From a checkpoint of a small transformer trained on Wikipedia.
Training: a variant of Muon for these matrices, 1119M tokens.
MLP neurons of a small language model. Each row is named by its layer, matrix (down: output weights) and neuron, and shows model dimensions 341-468. Each number is 128 + 24 x the weight over its row's rms, rounded and kept within 0 to 255. Numbers have three digits each. A neuron's up and down rows have the sign that makes its largest values positive.
A block is one neuron, or neurons of one layer that tend to fire together. After each block is what it responds to, as a language model described it from the Wikipedia text at the highest values.

L5.down1522:097158154112166176125147123155084138123103122135121159119130112143103128123140141151183097134122100156097147086128163143156147162174140119119102120117107187077124144108120116112124133111140155129119173101156118118118104115115138137122128151135182105129139146128067105146112145176145153102120167092057158096134180117141116144087128142091154090118090103125113097136119124097131133115165
Responds to: Complement-introducing function words. Words opening a complement after verbs of deciding, saying or intending, such as decided to, argued that and calling for, plus years after sentence-initial "In" (In 1947) and paragraph line breaks.

L2.down235:141150129132136145096152136099108093133154095155155111124142077116108114132083127157139154118133107137121133158143163117135169117154114125119142139101152133136134131130129127150111103163105136136125098125101110111119122137129131104134084115051116132107110146137120149136125105149116145113116108120165161151134136128123109131089095111105116100116126138158119112117122128126138179129102
L2.down1007:140103090168157052126131126132122117109151137144169131144106125164071139102118104181144141112117112121106114109135119123125141127130141145119137161141118103120106110112140151158121181144114100116127099100071152085147144118072143123129066157102132133128171078132133139120159139159085140132133119120118140114127122126116164141122182123120139156125165073110097131130139132163113148138129
L2.down1081:161181122132130110093161132090131106123120150136123101141131103089138132114078160134142146148106131130105081166154117102094153115133125107132106107104141173110088100070127133141139100115120134132113109111146155150102131142175105128131077129096145095140124119091150133166120127146148142157116115134100179078097185130138151124127116143136145112127138094095113154080134111114098183152141
L2.down1236:101106108137136102142154120143098072121141098136140116116110126143130131131121126149137136170146150132140146143190117090134142067118119165115120163156139131089112167152128154145091080142080081113115152113113105113158163149102140106127131104091085172166145103141120146120176098172123116115113111152139131112104141135122106172092107111120132126108067145120089121116059147101117143175142
L2.down1689:128150116101181108139112153061151103166134087124131082127115119130169191108127130113137129140104118139105111106144137135092121148133134130168152102106147112124135107144108123070149115149130124137131125126108109168129083135133125073131153181126134113136137151139122135127138173095132165111127080141151144122120135107081094154112085151103110104118137099138109125111093152109097112114120
L2.down1771:140087130136104163115151162164137149126126116125164107102106114109131138131154121109152124128129135092106132117148096123117138129133163111106148143129124137111139167128150141107132133187142119151086100095116160113118113122150172150157092113099103179090112135141129119103136111113123108093141159111140155111110156104074146137087080098120170135178105125115084127101114178096121117160108
L2.down2013:155174087119087130123156138170145111124100049143127161118097146155134134106107145154153088140154138125146110113108183148089133138161138142126076109138133091159125104146122123096140108171143117140130078130096129104113131114129189132127067142077119158062099111113129135099098134147114137125136157150132137170121104108143144143087107128130126104152142155165123161168143143097156135124128
L2.down2017:079102127140144132145143110133146139125124129118137118088095132138128118158123155179121104150129146133121144131141117116124131136105126161128126131142148095142172115090136150126130137125086054109116111102089131121109175124160141092130146100131133101109128090118122141117104130168119068100130155130132155165157126131071100129156139166149133062122162110125099130116075159162120121100136
Responds to: Compound head nouns. Generic head noun ending a modifier + noun phrase that names what something is, such as radio station, arts centre, investment firm, folk song.

L5.down1424:156122110104118118155090091068131130119123114101150141109117149129145129137144134151106116142083163088126122144128117109104145103153097111124131098125154138141136166108179098120140112110149146116103070119160101184123117097138128062171157119124140156092104112114152090120144138118094119174103149111147082137126113106116104131128118122151120090135094139141131115144129082127071164077089
Responds to: Table row line breaks. Line breaks ending a markdown table row after the closing pipe, before the next row (filmographies, sports standings, lens specs); weaker at paragraph ends.

L6.down379:122156161144134147153100152138165101112118138155088161123112088154126099124161151168116164168087145132111163185132097105122158114103098148100158131140129104134128116076090112125107106157170088168104118124126155162140150112144156124106153130127109078159131124134120139123122128162151120083126080132142117077155140121144186076097127119141162119104083115127109119146174119124133132126104
L6.down531:133147101126133121138090110080123111130152171138144130142142160129117108133170140158122137117103102169121131163093128162124155165115128157088101150090102137173118119120070124141138138118141081112119156142148098137162136128108155132154120155153148096146155123154107116137090107127157123146119159122122124120177160093160083079132110125139150125163137130151119127167122139133133146144141
L6.down907:162160122097142091109146143086146157146130103106127120103146108136115126128128158159103147149130104138110093157100096119116112136117122135127123138141093156128179106163128127103113122124081151127134098154111070147082126146149072106122129096076132108105080174166076136111140126123148122155104117146133148156142140146062097174130120134134131077121191125136146137132138105125121121112172
L6.down1092:138123123108128140110124162168158133184107114112095117118104124142146130156142124123173116158127098077133166149174103116103111137136158141103127119164172156110148114136097103117096112141112117152137147094111164149154134150135120122125119113138124161100101122104146082102121116188110131118164123130137126137107122085129168130111122157152154164107130155101124138181115164130117144129150
L6.down1102:144102104141110161170074130103160112167133136113121163130134098116113096111159114158100140110114145121134143158151119146135155154126140149104099090145087132115127114125091154118130104125149142156119146143089132119157113102129170100095138115122077154138102120103143131106134098120138141154178080134120130119143128114083088144114147156137194130107170158107096109091150124127159116118111
L6.down1505:136126143096131139106101139127179170150134174130167121112132113097075122109127181108137179107162161156133113121107107081143128112148145124128145120142090156107091135076152082154118146133122110156112153114110148121152132151132144137105082123131133136142132121114132114141119117153109156133120127094095147143120179110191151083101096089151151118168139099139116080153140105113131156172127
L6.down1654:155137154154133143096142129147134106110099125131166088124135153151108174136132144150107091112108136120120134112147134150147161126116123144154100119102119143132167125143107137133149117113137110163087146130082126112118111108108174139124132121135145156112103131093129137145156116141182131102129090102127132137106156212127196134133131112140121121094164146123130139167111117118129124133122
L6.down1703:132086125141161115146126144176118130142106125125147126126118124142125164163086154131128074110079138146166097120141155119129107170092108156107132113147127169139131124144125121099145100146127142144146103123169152130128156117143154087178103140153145136138130133124122123144127126122104124134141158145110146132079148162084148143104146140125133126149145128112125136102101084114130091111121
Responds to: Media and institution names. Final token of a publication or organization name acting as a source or speaker, e.g. Financial Times, The Guardian, Time magazine, BBC Radio; also role nouns like ecologist, critic, developers.

L2.down412:126106151087163085148147154115151144123162134115172137103080116108110126123114170091104143158122136135127114122100120127135140131140126135164141146133160127126065108107108110114134125134125119153153099148124124134141146093113133123117106104082106122131139129094157129122109106117091144137112120086173092120129148111125161105079099113134137152103169194056101164119102164125082150153103
L2.down416:105142140099141118138150147110172117140120137113099074080088113131140172108134136191152101100129116097138144148128079127130149153139133103155131112120117121168153114114183134153109104152139143129092146098119119146107112120101088150084160141129144139116141164101113130138166133136131139125140088123135141084159144133137146123100171118130150164148137140148127136152141149150140122128096
L2.down738:105128160123125121151162116143145145134081146106139103115134090124109081111121132137136127120084120130184129090147094176096113095107133115147150181152087106154144153136178101113130096152085087112123133106120149123143127119155123119146162122138096094105158088129099131152115091111106153136126108120147094128131137163107149184129110087102136148124134137114124118140126118137101114103102
L2.down1014:124152100135129124140157157154114109107139135129110117125123162121124137152130119145118056047127145153134121117128144128118135117125141124137106139093142143095102118137129099127141087158142120105135141125145162121132159136073134092125136131156161156137140169111134117174133163144131106095095133140101132111158081140094149101116187141163129130099127139135138133121122149134160116095186
L2.down1270:133126153112094084132098124124126133170148160109129138118087135160137139110131103139163124112139148136177131146158109090192115098100149108114145091081103093154100157125135117131113113078121097116113152121123198099098158134106084089106146149152134153149181094133066115131120167138158135142135086081161115134104162103131118166100146142116067089128140132134104089085145157134130104099134
L2.down1636:135129134124130098134074158097128100137152103125129119137103134180122095153138137119095164146100130121157097136157081094113167106131126168115136116130137125152105139162139149135115125124156089107117107151143132118134132103133117108121123055137132151121161125145103121125099131147143146122115082170107093115149103139093151102154131127128135087130115081105120126145085142152097130123099
L2.down1661:104135121125123124088148082123136143118112096145124153163149133153133124121149183165132115116123112138109111134151119116127136136138143155092141094124113112147099108109126088138140075149150161129165128101123172181120113091144106096140121124121105178091105137099114165090107187115145132155143121101150121122111125133138145131080157109141160121118121100161101125124157127108134163117121
L2.down1673:120156157121121107146143170099162107149092135159139130120142114175121090127097178106127121103139153127157129090114115147108109172108165147132133107132092114135118126126125148108129080130141127142117127066143097140143142148114102131126130113137150133112134160123141134071114162138115088114149180105114125129110163156119097168099116149149117126100189109168108109116166158133122144076160
Responds to: Line-initial capital letters. The first capital letter piece of a word that opens a new line, heading, table cell or quoted title, as in Greater, Cardiff, "Larger Than Life"; newlines after table rows also fire.

L6.down482:105141133121100135147140149120178143120132149152118124118123114131186115117155148104125151133115122119150114110164146163110086107149121105122139159125126122135163082159130136162151108134147107113134131126152167112110129117134144119160157126157101083149144113089147113122144149116101126118138102140121119137148114148087148169157128132140129158163162118116107123111064147125136123078066
L6.down683:110092159136121153138124141099144154129109097129162145138098124140059111138126121135104115112119141119105137093138109115160140114157180118110142129155099115161124143162113127145109132096162106143144116133092133151082154090129175104130142099125119102127149123125100123113067098136184098104114125101173148113120133153116145118139097115171142116124119145120180140121078133106167148101136
L6.down733:143111131147116143103136099096135131107123130112112149140133118110133101126112097129114136129145120126148123151124158159140135103148121143131135146117135123122114127105108115137119155118103108099143115135121109121150119121119127131125126144079107109101118123102107161117117153153153110140152181146114109127167139133127132148104143136134148130112138101140152113145125133111107115123133
L6.down1031:157112112100181119093076151160099134088132156125103138102101139112096088148158136181124116130122122192098081138111143154119144074124119144123095123118101134149122136154143144180137107141134102122106149129110142098133148084136140121137092128128108137118124145092112143138105130126130153133105148159111117150111151148152091112143096149105095125185131124104140130124097106119092181137167
L6.down1091:136148141114142123142099151154155137140134058120106119111133122095130114158138149151123142129112135141151141112128111129111156105123153167166161103156133141123124157111148149176129128107120108108111118109149120111146131128076082135168183149145139110140161139106122126093113123124101150093122133101117110098115172100148145109143183120110115097065143125137119114143118139137137128159113
L6.down1453:130119165139152160153170113085136072144126105114146128126132132125151146121154153109099135144150114133158143075118105106155126087106130143181103150133179122149144152120148155135081096102121156094139148137135124141106131120160119145117132165124140135125139113092139157087091137097139099155106130120137141149150113093147156107159122167135152106114163170118170120131095131143130131114181
L6.down1710:132091103096130131104128127116099137105097169155178109123137135099121163150107130126132138146102128136157124107083128106139153120137098153143159097113137141143110120110120127127108125120155124177167117144122114124135137135171155149156134101127132085158133122151138168123111119125115160132146135134120111156130128153148132128088128172124147157135127120075139100124116113147128112164133
L6.down1838:149125107116082086130123140078079122085157105112140125143118114143157171149138100094149134117151175160140105109128144157108153157140135147151134123123114165121123124136115117145141081142123098149162134115147139110098125121105112147130131143122108118147100154150101127117136145127154109137131119134143122110107128184104125148112120148146132147127172105150134123147111092154106122080156
Responds to: Section and paragraph ends. Closing == or === marks of Wikipedia section headings (Gallery, Career statistics), plus line breaks ending paragraphs or = Title = lines.

L6.down200:149104148120143143146166095105108119135107146133116116154160119135098084098167089103174161125136106145134090135122109145196113132163161149160144112157073162128108143111176157141125136181166130117162145126168081144121155135108109118137143143141135139113128153123111072114159125133118137119157133135147166133131141128097152150112125141073098166146110094145133115119086109103096126125138
L6.down636:135114129150101151119112095168144135107088177106130109136157115123056128135152155121133090131153110101172102116125161123135130131111114113091129128147096087115111177118092109107116111103147117126137094122103146109160151127158124124137106126134097078157127123117134148165157160142111150132156108181109133148108128122103102126149135126146104095118114159140121150165133114130089142111125
L6.down799:119140128113115152141124108123155103110123101166149118119130118131109084109083092119125102143135156105116141127097098115124122106138163098136182147147144157104101141172143138173118155162171170130136128164115133160123167092134125079153131125136165122114126161148128142151166111135098143141162154111147111143080124173122128101134142159131139180058104071121147120119119113110173149100089
L6.down1058:106110092185112142121148132135147108136133136088172092093149136114139113110163150119132106119101168133122128130109116097097129149078081147093109094130139147158134151165111112108120120091154109161130099123155140173139114141158166100109112165132118120164129133112156174126080164155144165110171113133145097121087122142140145140094147118136129112117119112109126099130097111089101128146134
L6.down1181:142106119159074135147117136149126123164150124109145169149111111124116113139084135150091115165144136153116174136110142124118103116127126152139112121143094158112151101166099094147120104121124109103100128134135132131121146091130122132111154119103119115122150117145150148115140160076105129127138122107120116140092117115115093137081130104147119138144084085123159121117087123139124112146167
L6.down1435:115098129148136136126111153133092132095115099121167113080156148094113075111134147124147130083116110151145129088158119130128149122096108141124169133097174124132099101149082141174127115124152100118089130112120081164112170096143152162105123136147140164119139120132126143120108097090113150079145159105122116133146129147128129105122122148128108109127104092158129125150122103137115117131138
L6.down1474:172125110098103138132185113146134124135123185085099122118089129115117140073111097089138136123120102135142129082117118154104072144131135094128123131149128118119103126127125180104131141113129114152150143144078112136110142081140143129161128124115141167078084142128134131118102142099164103160143120140118088123145132137117154127150101181147137067114138107127123182100133114129133151116134
L6.down1924:134112077111184118139155165100084139121129171086169109117094132131131133125117142104103137122111137129142082153119109126115128138143137122112093153167141116108164131137129150124157159128147132164113143190107115147143127139085122118127102125123096127125140133132130136117132134088121147150208160177135060125113081150138132100130149145138113126135158105118121143161144108149094156114114
Responds to: Edition year before events. Year or ordinal tokens naming an edition of an event, mostly after "at the", e.g. 2000 Summer Olympics, 1991 Brit Awards, 82nd Allsvenskan; also "the" before named bodies.

L2.down148:123106155124126101146139170157105098113116134111132113104139152168107151159149099124105122149120110098173148146126130169115143138143106109141130178147097116143119092113155156120139072105107115143111106113138131157122107130099127120105130149154125076133118090109099145105178146177083083152122152110170110131146118093108103124097138125152140122146142123097128169085186131150082122121119
L2.down273:124139117089116145143152143150134137131167161128130120160120154094123158178076123130111145103138101161147099097104152176114094129123114148091142120161103115126152099163157177113118158131161136102140108115126115104160094130127108121139139120143118125166110120106141115126143107092138173136108111089117127157124099142096103134140110121145131121144128116114090147107110140154101127091118
L2.down797:105129101172143123163164127180116122113106144095125198131163121102114140131133134109125181138160116118131145119116116160122113147165142094166150112125144105169130125150171123154120170132081134176115126139137099076151129138135145101118095117123161214147092125103131089156177122134116148113120165131117142141118109107147125133134157103157099136132116123157128098144127094126133089100106
L2.down1265:132162111147122118121099122132135114134135146089127156110138118132139125142114134126162102112114117156148123135146195140128110120128145131146128146151191107119124134156121143115147113127144148112123141127137164107147124125109125120115122130124088134098117167094123060133114143077141088134094135086149119134072140150094071132131136145128145130121089085126152128141169117092144111139127
L2.down1394:124152113127104084100132107155111106135135116106136061129131093134136118118155129129116164133105150171148108132130153103154138101174108126131117134127137129096090129101129130173107109122171143110107157143115172114129173134139139110134121138088115123130126121129125142099135107113140115139152135101133113106146112114138087125132127161138104134099118116113130137095123096114169133142095
L2.down1483:135128100132168113161134132135122138091077108137119088131152108144113125146121142137108147169158121133173146163137096148094107147155134147116131159123127091040108127133129125146114105111108133129132119120149141102131137083089157117151107142148116157151145123135121123108147156159124154120083123098112153121115122139109111140108109173151089102113129136181118130107126091109134167090124
L2.down1902:116126104151128098126180087104149131094152104136123115124127136127145143119138141124133074138170114122152116052091161158107144164126106113125084173177143127128133122125130124138114087134132106126123150145103074151147169111110097143094136132125099135102147123092120128082102088178089107135111150136118162149123094086106123171110142103147122115167131135084127075180123147174115096130132
L2.down2004:132123132110147112141130130125159134138150101161088150100102114109123120111127138114116142150111138086163150122129106149168189129178128117120167129096146170091107141112095148130126123143126117128077119138121133138129115129119143125138108106173130124126111128121117119109122117114147086049112123097186087115109136151114130129136118133165118179157134087153090106143092152145133134139150
Responds to: Rank and ordinal words. Words giving rank or order, such as top, best, first, second, 3rd and 6th, especially in charts, scoring and street names, plus scattered word-piece fragments.

L2.down108:217170107130093135154119099143132153110151121181118086092120147141162100126139080114166125159113145104136087100110148136112142122145123153142134149103136118136114128087115183129074123102129148117092143125186115131162123111134106120145116142156083156134106125158150170118149135134113133128088122128153129131097106135142130078127134147124136124123148117137115118158163098142070141167149
L2.down427:141134102172131124084112125074166156156132130121150137155158168154104193139106102150116108132115093141140109087137113118134122103143138100099104111123123178130165154109081132124126125124122134146111123121063111162136144130125204120084159151154101125120121109134181106122148112119130098117152146137127135099098116141138151137093104133117132172120137149130098160125122136092131155114136
L2.down468:145092121113124115136132131099124128152126100095146143164118151103160106166113141142137134143120103110158162116118173166141167112161117142118098109151125134134102122153152121108129171155159101125109138109099090103102120135137131087123122129085132167113128118183129130121120141185147146128144116125146139139165084140101148113120106112145145125128151121108137108167131155094113106164166
L2.down496:111151147132092112116143118122121131140099124114137108148159136133108118167108104098115094127115093155094155100125100132149141140115097146151166154101161130129146072111126114124126166075118169094088131118120120128110089144143103104166116138168143138137151153174121144155133162137106079135098128156200090149114137129138138138157158151123120111153123083148141099132156160152186079137148
L2.down881:133129134092157143100131106108094105102121155135106136109107108133121150129161141133158097117115127148130122111143103135134119137128121115088163168118141091156146132144121126123159108125118157130120115103131165116146080117183098116135066123139134139133122139164138109125191114130136116137149125128138127103107128162146143096153153145114107103151143170095192143143146130148101146149130
L2.down921:139130132113095099139123134173160126178142096119130143138133147125106098129129185120124134152119120103152159094148140114130150116168112135168137131096162127145114088136164116099124134118114121109077125077098118128131135128158123143172152147128091199121094135134134129071116133120148146099122146098146132116132157106089103113115105131136155136105175059120119132151103112116126126109133
L2.down1493:183146132135148126172133122159123097117094142118104107162125090084178149113112161128166098126147092091134134105157088130119088147149114124094100115135166127176092088131108110159126119125165152172143147119129134180096092119164168098104136091095135156126159115101177130124193155120122147147159138123130159139149089112167123109128139094126114108124131118196141122169165152149157117118125
L2.down1607:159136125119079092103130099113180134126180135155153108140114170124117132145108131141162140159133085135138135129111180117116107114113149189123088111081162094141102122157113150083156132147165104080094136080106126133105108130146146117087137129134123142144093104132109172132159134109148129130115146118138095148126143128059112170115129160174097100132124109144142087153072138124106130143182
Responds to: Word after comma. First token after a comma opening a new phrase, most often a country after a city (Dublin, Ireland), or an article, only, or while.

L5.down2013:113102102146167120086114140137130086198163087176100117132143133145173098150114103135110138113178122174129128132145131087111100110159172149124133095119151131137120131129139123069110124138096133154121187122093110171124161142105157112122123104142121137127153090109094127150114104154102104093124111131147150124143081130128147100123108136079075160104108143101127146127142104116141141185118
Responds to: Head noun completion. The final piece of a noun that heads a modifier-noun phrase, often finishing a split word, such as curling competition, squadron, receptor.

L2.down528:129129112153126146134095068137151141121099106129147161132121188153136170119159161132094110144169085129091159106104111134163151135159124121151108113149128105135106121122104127106130122124116107091116091069111141138168097151130112163126110152111174116140111089140107138141142114129077132117048144149140129136131155130150103096116104119133120092136126122137118104125163134135108111102100
L2.down747:151112095141092154129100118152102136145166164109117126100091128126152145110150086116099084154126103134132145129153122121127100132155147128156148133179146171130089141158134145138141089107124143122144127135112123149113135125129105153107125104145157127119130180154150132144148115114085126108092098115142146087132164163105105197139108076131111110126110115137149124136093139109121101089140
L2.down1139:145134117098102155155164135114137100105123123170147148131126157119127099116123121148121131103175143133136133160163103091126128159123134136106111095138148105167135150138162097150198117101114137107139082111125084162145148130083136083126111126182124106100118132121121125156132163119062151128107103099142109152155076072152152134132175143140112131123139101168176132116096092101131142097119
L2.down1311:165108082130103150124169124119120120119117128122140121098147125116098112101113084125088116140109094151126157094138105077137142117130128092074137165106105133109107099138120154135160115114136106130128123166147136129141132074150116095124135160124171106149154111158149159128111142129111151127093120123127153125156128137144153124112118165154161076135122144147139108099132131158144144089157
L2.down1555:121158128106137168091138142100078145126106075089107130124120123116086130116115140120091123097132122135118108122102135158137139152126150138119090134129099125101119114146093147130116137127160178126141143079101129110104157133138143120149133151103093117158150123137130172117111165122130154149134116165144142120100105141166129103069107148111146149114139120143110156135081169095131134110138
L2.down1610:127122111163082131106138164110116117137137123142119123132160149113097153100144163105116113104131081083120121113151133134138125147124159155123107180155103107201137110074100139146092116134128129151114175124123119110146183093150128131152153123120130121073129089110154165115109151114111103130136165124131141155171112141118129125155123134143133111146086120160132143128101056102137092105122
L2.down1628:118158163164168144140142061160097172115156089114142118122112135096115094117140129122180086130104142159110114102115124124096141092152142140141174121115109122143064106152148109129143080155101108135129148095108086112121166137148087155173121133130112120158102086194158140119128097124081121105128116118155091125131177076122122139085139142149095115112129120162109110135124131127148149161150
L2.down2043:108144094157097145150111103160066130157110169118141155151109125162169122110180115147119143120128087085099128140147107152103100120121138121136103130139120100154122124104118103097123102141138171113141132153111153103146116103104153132104078135084137097107113158156134126121127145151142140090130159126098161162162117115088105150066138168104155120127133136134132119139082133109133097109120
Responds to: Years in date phrases. Year numbers or their final digit pieces in dates, usually after in, the, or from, such as in 1930, 18'30's, In October 2017.

L6.down54:150099122119169102144174137163133105104104130096133133081148110112119137190091119149112125146134131135110136105141127145116167140113193142100121124110173121135124088068125129133140112091113132141123112103144163161146140138167129125137131147115087126103104115135133164115108190175086091119124130122097111095111095092187100130155133097122113128096093138127132131123142183130142140115124
L6.down224:142142147106169139120110117123121163115128124071129096102114121156097108103155130160113113119114150132129151146163144188150117109125122125125077133126145172139125139133081132119106159123115122147113107124132124139115084095134154110130124086126097129140129110109103115118116184143093148157121165121119174104055116080137116104125161111109094140130132127123140132109116135114174093113130
L6.down685:160119164161138131111132149093137099113140128112102108127149120152152156114109147099120149146134128117150156126098088159190153157153150133115113156097126155159134171102071094119156174078149170148123143113134120129133177170122113151083142117161159083089157131097182107147190147129163088113108125160091109095155117123119128101142143123140137108084100151082082134144121107129127138130088
L6.down1084:133128128129108138096109113153111095079122109126147132149127110093126117101144138147115124127137154123100161126120142160124120097099109140142110104188150122120121104118113142147175133101182127118104132141124124131082167147119118125135135080132114113137153109157148126154134143179135124111106142141104170147135159108131135141153136147097089125110099102136129115146127085089164114134125
L6.down1506:096126135147109090144112104132153108130150181136145084159103140102131124171121089109152111127105112127121107090088135112121100126104095155170121102135132073156141141124124150149168137122102137063124146112091133128176125146105088159114127117108087106135093169128105129104143130115195167131131139114113130149133132147150084163117119116150155137117165135099138115162117127128120143156120
L6.down1708:110138115142160116136164112115032105106087086138121105118110125173153129152119129128136129102136097117092126151126091121120148148118132152151126093132125127086150166108076155146150098116114137104111150139109102153096161153107157126099155098102124148078114120157102174120144140135121174139107138135068175131133121136172111106124154117094115124158116155136174126139112110138144175116137
L6.down1909:125113105091143147118169093117132102123128137130162156146143134142118109113114171133121137145127159130138190108103148120112116102122139148121132159131148106140162138071150113156123131162151099148125112125126151099118120125151134153161142137117172109108128112142119172147136132119144160164119138142127115107144155132104112133101133164168125103111141183150124118176127130129087133073130
L6.down2022:120130085156144140129118115167129125166124127113101161099172143129134136102113147163119104098138118141146142101156099146170153139146124145120121105144098162110140112098074166106125111105107112156139074078118131130125141164141089127113139092122143083127107086130111118099109146119145132142122065192109126132125144097089132049093133112133124124092095146148125150117097121132130182116167
Responds to: Country and state names. Pieces of country, state or province names that end a location phrase, often after a city and comma: Norway, Slov-enia, Kore-a, California.

L5.down1233:112130123089102142143172119117156153138143117128149142124163157135113097113131139165113110115159114170131095111147137143099117085112129118112140084128183095123123162102114141052153093149133105146096134081068100126096109098117118136133105133128091118134113147123141174149120079161183136116162157133140131152169106165094115152094104105120158108120132114103094117127129123101121136128148
Responds to: Place-name endings. Final word pieces or words that complete a city, region or country name after in or a comma, e.g. Jane-iro, Sierra Le-one, Ohio, US.

L5.down769:131135160118051151130129145174122123164130104129153146163154139146184126144126198143140134138114122164140142106133154134139144109142158088142117104168104160169125127142114144154097108117125114089125119095094145153145199118113139110171122105147143132132131105121133167133134095125080116144117138156149101118164132109127155094136122139162154135137151152122118112128091163108137141106111
Responds to: Ordinal position words. Ordinal words and suffixes after "the" or a possessive, giving a place in a series, such as first, 21st, fifth studio album.